MLP neurons of a small language model. Each row is named by its layer, matrix (gate and up: input weights) and neuron, and shows model dimensions 208-463. Each number is 128 + 24 x the weight over its row's rms, rounded and kept within 0 to 255. Numbers have three digits each. A neuron's up and down rows have the sign that makes its largest values positive.
After each neuron's rows, "fires after" lists the tokens most often just before its 100 highest values on Wikipedia text that the model never trained on.

L3.gate1864:103155104115126109095141126097145142115116132125153118134139169139092132095117158099126156127081116116124104126145116109132099096103148084151115142140137115132129146097145073122157146069156108108124104101123140145157093135077113126086099133148122111140122115095168114138137163131113132081158127138147134133124130106102122161146147139075104130108092148081136131093138146117174124115107137123154131109120132090105113118139092165091096128117147132074120119131118126082119115136126129143137085106110121094143148157123120112135124152128138105115116133096110134165136117123058127108120123100086150084137151124104139134118172094118168104129149122134137104107202136129136073122168151108149090102140104067136176100133130106152084110140117192127084137107129111100116091074121087
L3.up1864:140113097162099116117133167121085097116098103112193132123153130101143129146099137116143134128119108150145121114146108107139115131129141144131096161180144120113138096090178081160095093088126177103106191120110132111145129152123101135109137119146102114158111094132134109148125148095150132077174146145125123176149113117140172138167117153111153150152110132107156124096106104149151153133153119124142120150180112114135159149162111104118151109117126154132137128143118177146088119140145162140095173105111126111161147104086095132075111166160159096115160136147130123151137108134103107101144129080094135176117118131097125128122150105164109116103109104166141125112162109099090097109064114131137128154104119132141136114132163160137138126082171159140121118129093135118126151183090164
fires after: "=", ")", "player"

L3.gate446:188111120148145147076148133135106112119131127130097168175161140124145073110137161126132146151154163131136116129163134163148104089080081106129119154114170138137162142131148084116129101128169149080095097127115127140133125115104151134117137051155134120095171142111155129163143122130176103120101153099096123129103150125175134163109107124157120143111125133102102066079155174153137145139134120126122126136136165096118128157172089172121109148112085122113104114108113143129116145114148161126056109139160124039120149139093143123123119121079136127125113083118104117149078118122128100125110158125093126146112116134116128141123139124114096134110124146156154129157124134113132177128094121121145089134109124135121148124134144156122106078135152143165093129128101107139143109125149103
L3.up446:135116149123108135075113164133113147120145134121117094148146135172097125133121150130148118143139162132134134110144133157166125114108115116129147138095109169139148102111109129146163154109124138143125119154144152122105116174178148113110119102137113116088164123086138119134081135138135105087136130151119096120134156103167096115146101076120097113188133087150152104118156137152149097144113123076145149098150131130132132116151102139160113121103102097131091130142153164102130111127146152153119113138173111083128087107127134120125114112137127111146160069136129134152107066127102138109109123088132139142113163134138099121114133114137120123127130131097130140138141126159123169129110142104121165139141104150159157161139119195117129100098166122148092128145122106141124112095111126
fires after: "is ", "=", "two", "was ", "Format"

L3.gate1563:113107161118139088140124140139137103103135137139141074143118152140089127128145104117117127081120071152146087143105112097161136139141137115119112085137140122101138128124132148163142096117107089160142112122159151109122106110092126112141139101095153115169118159138149143158072139116107141146165067135108153112094125143122143099135107117155115111150129115150078166082151097108127116091123091120161142172124136131159114152170131097140141130127153144120125122106174157137138089128118160133134159112101128117125100141175132132129108163154087108116136098091101130162116119140102136163123152101160131157117161119069154102163172158122122114136170117108103111130131161095154106145136141140102147143123150120141089136142130106082080090109163097160123118147161109117123156145130126
L3.up1563:127141122111090064124095132093137134131129131125102126147135133129102075158140134108113075100113139156176091151111147101128153100152171115127113090156131091133141146127091149152093139142120139116103125145132146094149130135094145113143120143114172115164099122144131173106115130144144137133162091146113149129120111123134151101154121145117129083138141152126117172112154118122126087118100094070125143092110153146157095129159091107127146111119143097143149155133139118132100097115086134137133173112102096133100109117158172166131074132112058099131134116104128137099094157090092128110114100091162118122108116154077156113148117146117123123117150100132135120143180120135156085160151122161116126123077137120124134129127111122090104061099129131146123128123169090138113107134136136
fires after: "of ", "at ", "in "

L3.gate1468:105121183112121103136123127128155134101112138107096119103153106112146148156149148129118145149127151176131120058173132153142100195154099162081114101150135108136167128119137139146168116177148115084114140146142170132144111106118155143208099137146139155116113099115117128138136182118124131108110107085162135165118144155156148139182165113138083134117097140127127111129129136166121104078104124116104147141145124112102099143096140119123130119138117127142150089103071101125132136122150113170108118133155138105123173157139171116083115130103103087113113147131112130112086100102136124119149120138165159134115126089167084093100134134101160104130126123103139118131081126135142113144108135077137097152149115161094218121121094143143106136117132113113116173136146120136129085102112155
L3.up1468:080104124127115107133134088144112115077110116100132129170134136136118108169167115119160121110120102152145110097156133155134109153190117149125127099133127124134162117159107088164179120140112146116140131133149139132138112102133127135180076140167160178128135140141120124119175131163087140116107137137159130138119128140148095109129114123136139111117113137137099123146131142094123136111135097133167143154099133140074105154093157103109156124096143134146130095123094101092087127135143128145101090136153158130130152068119130146162150109108113130096158121100085114090119125135140121118098107131170162121123138080172119096121136110140115085152142081114151094140091125128145134118119159115135117165157079143118175190119082109117124127128132127090169143118092129154106109149080134
fires after: "\n", "\n\n", "0"

L3.gate990:090155141147124116146168166167140131070138130122163098129126146126087112151143150130139122135119126128133074114097112144175110083120140119078162132085122103146105112137127159132134130124139118137112154174108098139141118111145126147160106138118080155128109143099147080147138108147177116145157102145154126141147174144077124148154109154163118138126151109109113132119141144176114131183136143085174174145115108107140096154143129147104149103107158168153143122122148120127124138119144163082092136169143160151110153101135118146115151158136107137124114105155105113119106145136139133159107132101111161144110089177150134120127100122127109098125123120151110112101098132140134124095153153141173084129113133113121154115098095120138103133118135124095129195084178078110125095118112117
L3.up990:108139123159144149097072142111115129077174093131103089110136125148102109129111133124132123131116132105099126146088103118123089171112099136119126080088097138153090132162137127124105110143085127114088114139090109137111107129081127127109140167137136113154111129156160125131126112152116126142154102129139108200168112119109149128142116156134088131098122113130117132100148129147103104148135161117205165131126085104097131149151120155151081189112139136180127132081135166159087125158119132102147130146126145129110121121104125085114144149121113088103154114173126117117123101155164123156159145121108145156147115138160133133150122113165146101128122137068116157122141125142152101100129092129135145142122149113153103137140085156148121142114186156136154137104172106118124088127128137
fires after: "the ", "Early ", "== ", "The ", "==", "s "

L3.gate1773:105135064132118123139138162124117154078100170163138116096168128188129137123075129134135130138085136130132149159101115143175102111093150155113110137129142147147121137168158124131142156122171114115114160110112132121165122125107085141105179109148160136087105102126131096156153155106161086111098117141146129097092112109127125157102108158094092162145129087081151124148133153106152136145080142129143106142132149075155121149160146141051149135105143103117093107117160146126139107119188154104136138117090121152184109112130132143130115110128128146124147100049132138119117144116118149139172099102088132088112118087145124120143134096150130079151137119150151124179140124131125121126105089112135141106103139114140116117161116146098081113141154157127078073105116129116088131091090127
L3.up1773:132119130137094111104141143160120137113179132143129106162129155156150090101140166154112117112145132136105128123173158143179122094128120151122132114143159113153115132100156116154121121158113139058113130144135117120137119101108136139122132123126159077126115105108136128154141105090168133084093145099102132129143111156092147141128110137103159137121114125151128111117125122133181137124164079120140129187152108097136128134112123116102143149128132153140121091137124122111109140151159139181075106122104116121143147122092140173113142138098130085154152170119088102134102100149120107156207114153153155099117125119116131158101156115175128115156094150119110120158141135115116104101083134171135140109089110121184116107151118092132136151091136160130094161136136101191158148170113170
fires after: "=", "\n\n", ")", "player", "Synonyms"

L3.gate1519:148142127127116161115137141087130098103148154116108103136127182130164126195115132123130148114100106133094082125105122129118118148140136090150128138141150102142099121132108151136127129095152083112178129067119082144143119131134122065127112093119143129131117083132152124142118162130143139133149086165175112180129157131130144151144147178154129117081137165132112073137151134143104132103120122101136139119153094143141100107127129134126112130164147132137132130116145152089097127130116131153131076138111096102112109111142132072123116204126131088110076127107129114134107129117125174107097094120096168141139120103107121134126099141126162151131118138118117128141156137138145129128138144166130070157118123105158123091136139121081136136126102136133121125138131148139130135113153134
L3.up1519:132104140141125117125112099112164085142109132127115148130127136108131143129108105166131135150118139168118078109096150135090100124147178116141137130173103149089134108116171149159122137137133102118100129109135122172163137117141136089143125091092119135121140060108133106119143190083149115158131118118141120138156138131168130106126127144153099082131106134070151102128136118126097084110116100102131109144151127151084111112095151110143136130145153104102136168102153141101131154161107129177126101108067089101114130143168155079145106180129112115153119158137108118132113088128134127129156112109111151171120082119130097149115108145163124100148116151111108081129121145164184108135121173155144105131159080146131132123126140123126156157120114143133133117109098134094148142114159157
fires after: "=", "=="

L3.gate1311:126051143099106112131097140096120126140186132132124108133151110131103123125153119118128113121119131162159144150118110129102132136102154101104080097129163051145134129135164149123132143148115111140112123187146147064126162088150132087120166106110137111101138049137108114092100124102111127102137112119101145137128100106138110168189123160129098148105124142150145137131124141117144135121143137106108099149153161121134153096112143123145109166101104174086153165137111111130156164162136147091125142122099061127187130117139150181144123124158141139159117163116135115120140098125151152111109141113110168138134110112113143173148108106160154139094137110078134114164140149107162120133153168138141163104156146148095152142101142131159124168138124165116160181157098164076074122105093077
L3.up1311:122095112087128131120126086118105115162155151151127099145196110119115169130155144100133139124100116132131162156131133107085159138110148101134107091114155103134129138150110121128124140148102133134133104144127117079084150106178110097117169089098145103149132085136130120107144149122101135106143102126131148152141110122115079145178145179088136163139107141152156107124124148099137147135160164146103080124112165144119152109119139123117088150089061154087135154130094100109161164136082141098164134124111081119171129144136148153145115135136089156158118157116129122126133109113152158112129130083093163138153174139091144132134114111137111176126157114079125124149136108118153131115139148123135153087130099162136152166103110113133091168127139121113149153160091150101073138073104119
fires after: "\n\n", "\n"

L3.gate843:104107139141125131082124103137109148113072152138136150132121104144169132134129132142114101125119128131110155092119147134125136178141144140142128130100119102086134095107120120171090123108096102159151148092143146157125123136136110119136137192147092111115125153133095102113134087111157138091065091100150143174131125139125076146121112067111123136107156164119135152095180125148158153109122117141101120169096111072099090146131083133079151121140128098102143095122145136103052141114146099080110128127127137123128161122127130120151116148124138111104072180119140126148107140134122139119150109129146074125144099120118118154111148133134134148102123103084131169066144176139136149112103084114108154177108142085095139112116122134112083141120160179079136149104103179095101112113180157
L3.up843:084161140111110141096124091133076116169176109116131094121143117155096111100088117104125107110140151080150099114090086158095120113108120173152108113062119129120152147187106135100143158123111172127133138161097154126058086105102134077156130105171111061152168106137154151120089151123082114165133141134104142138119150131131110162102170121126156122132119106172102105117108162159135118097144132152154117074127136097136124118109104155132148145144143112164119127148146129146128131107182110155136159153127117135149090100125184095149133115119088112105129118117147104104144127124143167095127097134125168121150149107132159147122118130118131088158107089116088123147147143105146093103123122205084101115161157146132071135134112121105148129114161134159103103149120112151151111100138134
fires after: "1", "3", "5", "7", "4", "2"

L3.gate1122:150120137112148101131114137135106114161118164114145160119134130168116121114144154159113142125139145138106132117147132142135129117147158150132112098141136140120072119136130139110155181147130107128156127128152133090115146122121128174153087128124121142161178158160137136115140131120127158130120091112164087134119113138135130086097128106168126130103100139126128092124085115105153131102131154138121109098089150098109125161135146143113116157119136130136117144115105164127133130113134100154123159140118135131118199127160143124140121179127138155095197144179106133150060123130121110112126091089096132136073104130141131130161121152133145123104087100164122132096113135126088154133093124116146149107108156120140086128062094157142137135132076131125088169132120133089130123115153104
L3.up1122:177115113153112116124164141132136095146179171157118138137119137107127130142133147127122139156120131140140088120170087149136089124108163109122111144125101163106151114144122148085118150158086110131114107187184113093119094110132083133128104167133130088132093084114171178146086091120126120137145120184151146156110142145082109123109120074162104088178082142080131107142096151121121120153112124172135135131140137120157167142137125053103132158123153096121140121137126126116133155099121093121123128117131120113078120134136129080144126128168120199150107104120092108136143131104151137073166129105142121104131098132102137148146116142167159131150176127147179175097137103137117149110140132147084151131103153165107113111112141141144100141119140147136121132105173119115116130145132110
fires after: "6", "25", "0", "Sh", "2", "3"

L3.gate1298:156111141149107141128162079142145103130112132087139079124126109148136107117146109134130112105141121122147084134134109100125120126142128119139109190133164157131130140137114105115080130154133135108116098101107104129151076114152117104121144133124149165128103164113121128158116135060110142146103103137151101085091136179139148145114162117151180132180117130115171098139128094120122164123160098156135121095111145094089134108164119129139142121099105098166155120092159087111152108086116166109125105106113128128119146126125132154132118123144126139132104117125107096124133129141139095105092111102072101156114142100184084134115146137137123138147129138160099146103114147141126110125137101118109103106103151125091108120166127129160131096129125132162084117090148139144147140112117114
L3.up1298:120119106168103091115118117104074097120087107159086146132103122088128114135150141168118139131147084156151106136172130124106154109139123102105156102136120132134160145100170073123102100131173128154133098152114122119124073157106093131134134105149159145145106135127108108065071118117100147118114126110112140118123111096114144143127110118126139126149123127071122135089166108132154125182108143111090130120129116094150148127170102120146102130150125105090107087182154106092120179113071155123134098147123141113116142118164146120119121126114134083106149147153132095160107136100134097126128143147137110128124152134116108137095122154125126168165143097157137186115115143162166087156162119082131124165135131133151117150141118135142118140117122069156140139121140119116156149135137127
fires after: ", ", "in ", "(", "In ", "of ", "San "

L3.gate705:076115142121178116106152141146158115138114108098150101123138107157121143123137150109141114122128164108109087140094107150114171109126123131118165100125174100147161127190149161120095123153090122143166105121107109097103151138140146097128102149140135087146163132125158156110113137106107113144105139096131106175125128145086125168152126098109131135169135094138105097112103089147117169155120133107142092097148139129133126123084119148094139111159139090160135170147144145121099113114123104093103117137104138120119139135122156137165145199133118141119122122140186169138152132116097097096161095106170113125121124115115122124104114190162132128120138127077149102110113131108096158124106128135082139150116109123130109152138108152093137161126144139135099163109140105121119117115086153
L3.up705:077101138118116118106132124113084132139122100159121127143136138148136146115129140126120143134123169138117118093095129110122084116136139111122112117075125092148144080131117137108104085125107105131152127113135081096076152104185116103101072126136135110113151134134099133117146176137166145169128163144131117174115114116125092139108124145115077137164127120132160101101147111154142123100124122098156109131132122121125145138087121094111146146173177135145140148126134150155107147133187137176156124179144172120119097139130158126152113126143125191123118116110168115149138126133130110086121129099107136147146134152153152113084119174191130145117164119118119130161177174069125174104098121129105115141110154105072148156140123155082143099148134165140066139126156106114104085108083139
fires after: "1", "3", "4", "2", "5", "7"

L12.gate1078:102148115164073117102096124105137108115143134127135146144108154111146128162140127138096118134096127094147140144146106087138099109158152087097097067103100110160101133169073108123140116123073145150088142137141128155142123173118115127076101119111131091129128132085130159131140138121147119119163103121134139144102104127120112131163119134145118182157123112152136148132144130113172103102108156151166148123123121119117150116156138090147087134112123123168102154101096092099121137141127142112113099120100128122118140127124126114147138130096146143123124080108116135102156118130105134148115155095115138115102121175156163173116116171123193083131102102106179129148103118102151139151139090130123110124167174128122134108161095098127098143144130120104140091096134127109159099144145129
L12.up1078:161099081112122140105156112119096124160162150150154158148129129134104140156131124160125152103100137112147131111160146099135133096092123085082130099122134143145120142123110148124102148139086129155138140120124106137138109094141124157111081150086090109119110170092150145150129155096142096128142117147128143122119140150104127116122166110075112147162162146122172127133161149133133090110134104142162155125121132110118131124161118148148122098132111123133071129124124116154123137165119132124140126107105121116116135162174096121118147099141157139143101109136123095121144131146077182092136133090157124135100116132103170137126133118122211136138128119082166151127115130131152093133144081124152139138105145133171165135110090112075127129072106118091101132064110118093120112139108116
fires after: "| ", "\n", "- "

L3.gate1599:107137146104099152152131094120117133187108139161119127123146113127145110108142180113069104074160135130168140094102077138102106134130160126148104155136129158083115156121132159124129139086149136134117128104146120138129102119131132123155117154110136123162122158064144122149125094126111140151157123119107139120148121132088133137135129140098111124112117126118137158130104041156086136153093107097130141130109137085120151152089147132135165178127151102150186113117095127121147105112148126097079174108155141171170097116158129144124141136135152127119108128153099125121121164079191158092074117115148134129143115107121070122105160150118124084123148089098127102166122111179122107095163100160114114119140120137134123124127139071114144103123114131151116140162094148131101115163101155
L3.up1599:160138151125126181145107100122105160120096159130116153123095108127106143104109173170107107098155146130124125119112115133092083132159121179132129115128125136127116105103136124145143112135178123126138088094143147138148144152092135133166080114105203091141120157091150128081094134080108094152151113110168163169108110110142149117131178111137133118121114070141098105169113085157062116117153168115108157097140145099123125133108136140170151144121112135138086075116123156131149119096148100101116146097117130140152113124147155084129155147166150123164126117133121145130134145099130131095116135136131120120134084147155159084146144135144132099111141093161131120132141120115111121170114100165105095153123122134153059122116132137098121122115155117104140163117103125150104098145149157
fires after: "the ", "his ", "s ", "a ", "The ", "its "

L3.gate73:131147141104162110113158089158097148103128124156161114145133136115127117170162141113096098132087098138153132124121097126102132124154151130117124115121081131169149101141137112157107142087130142127148122108142095122154139138094091135104112112119130123116121158139149143123149128134111140098183100117125143138114082110116131134144153180135103117113152074140174106145173139175104130129136135126130162122159133121135108159126092130105109152124138133128098134089137099119144187099114165141152150124153135103078116107100175139143118118149161141082102147137119113091108116141177103100114151179111099116107155131162144119127142135140088156146128126127106129104167142194137111154126134149144103078131142117138147103137126164151110112121121153128158164143116101157119097170137146
L3.up73:132166141146141100136149104128097125092116120168133092132150105094133120132144130113095101106129087132142156127103131151087113106149157160150135143118111129161171096137148110161110095091111114122169089101119136128187151099102107127104125099122100113134122162121160119139120146154125113108179132150119158174156091132130151148129128161138121103160140089133142123135180113135106106139128139139119144085151140116154107150131115114110101149155151147135110173132148133095156138102131150139159140141139164125097122144099130152128152100135177117101103136143097127139102118170158102105137163168119131152105142130140143153117148125147112115137126123142098091142127138183134118115136140169132068098151120122124131135137130161177120117102140127119132158141092100155081114168166141
fires after: "the ", "a ", "four ", "two ", "his "

L3.gate894:120142126087128117141125140101081155154145138127134118143047183119152114127095176110160108130147150140147147116081124118122124135133152120133083132108158114133093130121150151104159150118150117106112071125103146127110114128092103119119127173170179147153140107098167133113155161128131137138144151095110125145196105156157121148118143166128072117154159138103126162116135128138108170148093145095115122119155117119109089118121130139141075144142092107159161130116170130100134153120119152105091101156170139088135099178152116168142152138117137138116133140127142123138119130121132118127165104136138116161148149106141147174098134100139147139112106129088151104122130100171102115109113187154076120075161141123129130123148110136074122138115150134104096091145128122125138067139118124
L3.up894:114153140137117097132123122087123169137094128128141146156085103159120110160148139161088166125096104118138147075148113132127146149112134148101141163115110119088109110101183183148133170104109123078127085123117110147123164092151132150160129148105100148161095127116120100175135140157123141144145130132117151159122160118149132147083164128119110099108087113099139084165138153095126156126150084094124132092147119136167113186116118092092108123131123118131096100144112170101133156144118099119099121117128133139086160183140160154121126144138094170116120106155133143078113115101135120092125142116098130089109152133188118097133155142127128102189068113108120150120099177176136151142106104106132095112114131141127154108116154072109098127106105143102109124159126117164136131134126111
fires after: "in ", "the ", "In ", "his ", "its "

L12.gate1024:127135121147127133157157157107137166093100144104138159098153132081110129107136148155080134132161088131078111148084157151160160098123076088112139099107113159119142136116159113169142112112144082183115136129130140132117123116119141129094082141138111125131104089156110117151087133143115123120125134152120158133111149147157139096170149103142116220127104102094108128130151148150149107128155092100109132169109119126099156139104131111132131127121131131151125129099134098083122124185122112115152092129151156121155102114144100126116112146103110168092152081134136135136138100130103150091119103104146131127135126097171113146113089152156131106133140131118166135089145145134135163122113130136112148082144166136124095105125138107137111147168087074119102166103123088100099111145127125
L12.up1024:077142118112128093141138145132135134106097165135103152103139118101094135117130117158107110124162117100094115163096153124148178108152107108115122129119124162149165157128161118166104114148136079171120129080149139121145100122140098135093078104147103102122086093141082153126104133136103094106139147131152144114104118152134113107137138114133105148119095104086123114125135128160134123128159086125100109132075146120120132136121179118127151108153116123140149127147144082123124149156125135122133072094146159149132096142122126152132124115108129174086123101154154123118119088123101164141108105094161103112134126112130150105084106151146173147116104092154192151073127120134135141124126105119112152095126165106103097088135159120120141116124141089095105159144142135088149129166124131
fires after: "\n", "\n  ", "- ", "| "

L12.gate126:122123138150118171100125095119119126143095116118167148135082130117122144115102141138098165106108138142137190107130097179152120148114137121148074121100126104143131116140109129126154099124137149154098136148126110112125099108200076094125135133133114123159154196173127152115131121129158075133150102122123118160155161138085086126139161114139112138115128163127120118097110131084104130136085138133132138113125126153137118136133121108090107090132080113129127156118149106143159166154134138099111138100117157150118145126093147118118120122079112099101136092117117121150141129109126122118112118109142114181121142101116180136126141095080157119172133136163126086137153138160147116118090151102161102127094159103142126135092178134075109131123103144109113134125142075159116100135138119
L12.up126:097111138149113130109168080149154173168151070140158115101099136135090128109066102119102188110097092151114184127127084151159074120113124154089079131106122140129107108116114122129164090122095145139117118144141142112112163098190092132108131090145107145134149170157089152115115137110157080148137154102118115155136147169116113106099148143116110148122120123148075140131113118100132142114110110053144174124114109155095138111135090126100127116110083109161132149081144113148136143128116130109119152106119165133116121122084143150086100108104130135147145129111143114165136153139113150082158127087129110160123168111106136110138122136102146098179135173162163132148135135138129096077120158135124110118129133105124114165103146139079130104085112167118118158105152137134151085155130097
fires after: "| ", "\n", "the ", "- "

L3.gate18:153127150126113093142145131101137127100120139145144116124131100118107144160121137108117110086117103105113109124108090119145134118117127143094162160152077137138153117129125122141142120116130120155091126133140125127163145130136102156184111118205161114101142125124129147139128107137123116153117111129181150135138174144151104136144109158114133140134160126118133154168140109143116106140111115065156119113137130107150098089102063101138106134102141115084148113158184097151102123156135133139111137149132145125129091119100137131162099132072072151055085155177100069122117157122110138121093125110111157124092137087094127108129117121058101135153151137152139122148143057135108104146110129146128075118098134123136114105138137134155120138121175147193112102144151110145140110105147137
L3.up18:111161114130132080117152133118181103117127139164152133111103135108100157110109163150150111174121113086070103112153113102109126136105130114122124159146110097187174145111153095168139139133131163097114113054119120152127114134152143144129083131162137062110099137113099110152151121095136136149109081114100146138116139087097107187124156117085135153151106137118110148100134112152144129121180152066117157107114127085132108119118079091159112108102164129152149077160146099131110157104145108108112132126146150152138139120100175125109118127121148059114133091170110133147119134107132142161097133155147145100108138124125121142156096149121133158110137134130140149128180118120128115161081128154121135087098114115158090074168118151132117094117165117139116169122183130168110118128131122
fires after: "the ", "The ", "'", "a "

L12.gate497:092137066121127134118134098127101149154101143136124141137111125120126158172136109159110160092112156113104079180148138139128131104127095145112128101133133123160145127139165170113142135089161134151166197129094080124164128123139103082151134178122144162129165157122112103169209139124171096130120112145096095133117131123122173134131137118109094161097128081152135072120147139149138122124135080120122174073118190134104093149130144128103117115109149138100136164144127142136124151123162148144116125161144108122124106122157148145130138134087124154110108105161108135130134164122126138141146116139095106140122126169121117154112116175150118156151136111157204181124184100141148125118134108098113133141109152124155179107121105118150095129150123130108117169103124102120109122081123159
L12.up497:133119161101136093130129135137121098139120151119120110139144092085119124129100142132138117108101159109129087130102133130145143149114132117054106089138098109143190145100125076166071136116120122162119153151136136145095140106135127141173097105168140146168141110135133145164128128141100128142163123172098152110181120105115088192143117111094120105159116162145138110105121124087126156131160164122078085059122104112143116156141076138119116121070115104154141125139115134148113146141127136140140093110134151172140144155134150150101129145140150119156102113134113091157134092125130134146122122141131108156134129132109129148152121129119140124087139130101143118121154146134120101151151071104099146144173125118151144106090135126099132103152143123168139138167110145104157149122083122
fires after: "3", "1", "7", "4", "2", "5"

L3.gate1557:119125083100126132122139121151147105164153135142124155139120153130127139199182122138080097117119145098117126160138101152129121088172114142115091136142119152096149130138075115163114126191119114103107150149107186150153107114121125126150092137172129143108114121157094142113109099132133206169148151120095124144121137095121153109165101175144133105113117161122130144100095149121127143110126180161087104097127131138130192141119114100150121107111101106132098141145143155136116149146148125106093158139104131119162181109126109173115116104104124156103112143117116147183104178119181141107094120145115136117112125097122091127150129133135148118081108121089102161105100114121093144134153132082112103128122110199120144141076127151125122134101100159147105106108118145086106114117097171
L3.up1557:150138080098132154126115132145135103161141130151111147158120167130135132160172137133085094091127150142101117168125116157111121078174112154115096107140126149129137102141076106158107110196133117095098152122094205125170115092136133122147100126166106139140115113170108142109112094129119189168163157104081116122112143096118140117168124165130148100107131156120112142116097135134128149129132153127109113119136142151118200133113138094134115110123108110096088133148150152118141129142139129101113155139096130142166165098143089186114132104099128158137102153112123149171096161111153127099084143155108135125099128114139099134144134138144145110096105123105098142093106118113098142134149099102113108125123120174133151144100145156126117125100140181164130096131123128121121146137075159
fires after: "0", "2", "1", "3", "7", "8"

L3.gate2001:138158136086137125120177128120116139167129127171119148213179125110143119117105121104129135144114129127082101126119124139142159094134091128112123083116149080108117130135135121128149120087145132117118133107170157142119162142094147112119157130181134080116102108099122129122124132106124106139104141126144109152168137138137129140141129122135137129168153164174161156154124099142080090091100150168143167105125124096088125136138091128077160127128156134141172126132144124170126125103128096108107105124113214118094099154119111140151098168136108081111141149174172131136146139108069125154145132130120117132104132105145156130121156108115164143201122076181140139129144095120126147141127151121151132116124072132170158101123127167120114166109126134113077142129148111102123141147131153
L3.up2001:104129153090138090091131108119147140157155111145152165141176149134099084115087110108103123126149126142139131139110131157103136132119128133127165078124137100130103097098132092156128114083176128108115103095132128110144125161122120109104102082107143112091132146088125141140176093144183105147122139097149152140122135109162146164128138149172152161147125149142140121173107126152106110133104169099151129098133114116144122139081139111092123097130122126111167119098143132137161126104137093151118111133109174092083121128134099117095109113125107167135151082118151124078132076059114175081166127120108122152092118116154153099142138126111122126136128144148146180085159113119115081130141155150132124086135088168158157115157113154086129165132133150130135151133140132161120136129147134
fires after: "tor", "ac", "bacter", "ec", "tri", "Fi"

L3.gate1591:130105159111115129157163125112140106142127133128158164129140152162127137103144119110151137125136151142127168172149133124139159116130110081106131103136132132145120141097168127152137140113125155121116104077144159142194132182150132128122080146158125130154131152114106104143174147158092117143134125147118184126157144148163121133147143154145176141139121079139137117088154106123124125112119123173121142116139125128113141116107098127159103122110119136113134139142103072138112124184151130103071131149131148116124137162139094138102106124105177146150089114100126121124115090147134137143150158157109124130129125112143126113114083158089157129112083089133120135120121118099107088127092103159099186140140133152163148172128099119144118142087094118083144159116115185131106123150150148
L3.up1591:072119118147107078135106135158161151117146094135171125157175108136116103153128113150146114162151115147113152178169168150085135134148133132133189160111145132097127090105140180112162139111104108141151140123088130132148117148120150097109081119170127134096155164134141112139193163150093136156134152076163133135166115172129101121104140146151131142131126126142123140123143152145130114131113130119157169105118095085160144122139146115178121095139110115159117121155122132111155112169169113071133110108110126144099113077139116116118130134123104118111097076125136109123094112164165139102128140126147159112086135159132114107122100075138116109095133112098136154112121125163159106151091146133111158124112152138078142129128122123154131123130095142113149110148079171090113114095115136
fires after: "\n", "| "

L3.gate163:137134136097100152105150091142082146100120113153175108123117103148114119132131129080115140158121128146125140127126131072117123150091104100151128099134127135113137158111132121128094128123137108170116102110152117148111107130094115113149163131158161138123169119157109133169096135083130114095124158133139100089144110135149118143128154153155136134110106108162110128143139138073083128127138091117127109132140130131146123132129077129140135192144141188118158145162151171119163116137070104091139121147149103124116119091148175108124109163122156153146107124124145149118126106126087124136082133078132113151178124138141118144123120148159111119142137144132146143151082133110147145124155202151156130137137111162128086142135145104142120164135173124154139126154117147085100119105117159
L3.up163:102098109120115136141138089083116170141143106124130094128137147114110180091160127153120134151115141142110116147144154164072117107109123119128094125099118117127112156129118105107154161108123102140127157144140144127140127112115120119130147127093099132130143096101093142160133102154145105126125145100154106138130110100150126162097167109123078082151119129153111105127221134119122141141131106122094143085156146143121087129164093147096121146099150129139093121153125126083136086081130100128120172116128119104136121099126129113126132143114162158178128103136161096116126109126078155112117113075068135110125111140110113107121109124095186115117153164126110120148157105127129166138121118125111141146142127144143138136102101092146111177145086105120116132161131127083128076135161099
fires after: "\n\n", "\n"

L3.gate1188:101183116154120139126111137104134168126135133112134138068130114167136126161101121124171142162179134145138143109123146150116132103121099117157137136131132103116126126114091142120112158123139107126138120138177135125112097153092142115131113135169146092168148112104143119149163169128116139107125102115120150114087179115152111166124103125128133145159114115087096089092124121141142116172120120108147155158122098099140105123127102132123196116117092137160126134114151136127125119148156143091081142142127177169130086150120181115143146154095090155121146071152127099114064122132118148107119092114122134131107111145089170144094085144096127130142069119166098123143107134159100132134080063114161132106167101153109127129111128101133129118122169115071090179148130103149131125137136143
L3.up1188:138141107122125125130119129138128155175152113109111130082105088189130139151098090126181137137186175128162125165129130129125137129128103116120110129125120126101113142122109147123119098094109113153127134098145120153125136155099146091139092167163125142166121089116165129152133161142131122076161105124138167104098141119151121134133110119105118133124118110099116129099143128127127123133144131109126132134141101111138116129140141155092210114117123127166133125108132169133141129136152140076081107149113136154121123123133165106142160140138107151118148057146142104154094163134124119136125147082140117153145121130056146136123078149134103092131086117140129113124114139156122142176122065107158128101166180144114112146108131145158166125132170124068136158132109117156114127126099109
fires after: "\n", ".", "- ", "2", "/", "("